MLP neurons of a small language model. Each row is named by its layer, matrix (down: output weights) and neuron, and shows model dimensions 0-95. Each number is 500 + 40 x the weight over its row's rms, rounded and kept within 0 to 999. Numbers have three digits each. A neuron's up and down rows have the sign that makes its largest values positive.
After each neuron's rows, "raises" lists the tokens whose logits its output raises most directly, leaving later layers aside.

L9.down376:492400435519488496565460501457527472507476495505501506563493543521504512546511496516525504359581534465468516516551557498506525566479486493512436503553492532535430558491469484507567481464523562524501462548531425512514443463545525526527504506523451495475469505474574494546584527537481463474
raises: "s", "es", "ires", "its", "ains"

L10.down171:473488436549499477498513611475463538472556468477495503493508454481462467485498513503520574478474505497506422523508513497488575508504496565433513498539503526541548566481556432479482457468562376412489519482483543533499534458483541512512477519509554513497530468554509479581522472433442606595
raises: "rd", "ged", "unc", "ge", "ges"

L8.down297:455496496542547502544501431463489558507493457504512534566515507498477528480485424498530493495544491510507521525524521543484424542518471566434614549475511468513517528541495559487441454495548475546443571516432571472477507521489481421460470492473531474507434514471557567529443465530532508583
raises: "ils", "il", "ina", "illo", "uct"

L6.down22:507525561482454499429420483532489484522451512468474448502482486492513546508596444536498511520505507496477546504524551579454493481476518442482610496581522505539501419457459464455552476517453544495520513565537514527450526485547569582492507506515521470471473483445470478494455475412544530533
raises: " their", " its", " the", " a", " an"

L10.down250:525445506457449528505527480466513469497531510490538494527462538487519533565504570580503587556493436487450549490537549533467552499465527490507483495521459539496550497511529485434460482482496508521481433506570489505483468506540573560544565573509471483513476466484440516512417467498490491396
raises: "ps", "ngel", "issue", "ann", "arl"

L6.down239:440580535490534484457500463477513540494460525565553546459547503552444556526467561567485483552589499509512487499517470432522483504541491476592510505510551545520614447494457501498486464538475412467482467519491468473512425497434518540506564503547489549425422442511539499524459461511520494485
raises: "ic", "in", "ily", "ise", "er"

L10.down343:528420483479541524378599418459536445474495498474540537472530513487558496370444485497483481462506442464520492496546467465534493542435536458545461517554486505503470495557455499588480495526468526498483545516487540490503475481564506584509502503559568494525456454502471538568516527462428468453
raises: "es", "se", "e", "en", "t"

L6.down318:513447544535474532432510485463569476522505510564491549470528579494535476505453508521496506516471507453578522542521552551563470445526525463567417458468499532497452500500526499549522506536538502470561531483502582564564443468496502482470511516504587471464488450480495528580474410530534565524
raises: "ting", "led", "ging", "cing", "ling"

L10.down138:479445487519533514436509544500496495519511446474534500480462524527536497442461453486438488539524543498482467474479517516535548641472521561512513458515443423491569539494562485471526452500586575478556518528528556556430512498501518510517452529448463510457471493597465536567472520522506461570
raises: "cal", "ca", " time", "co", "key"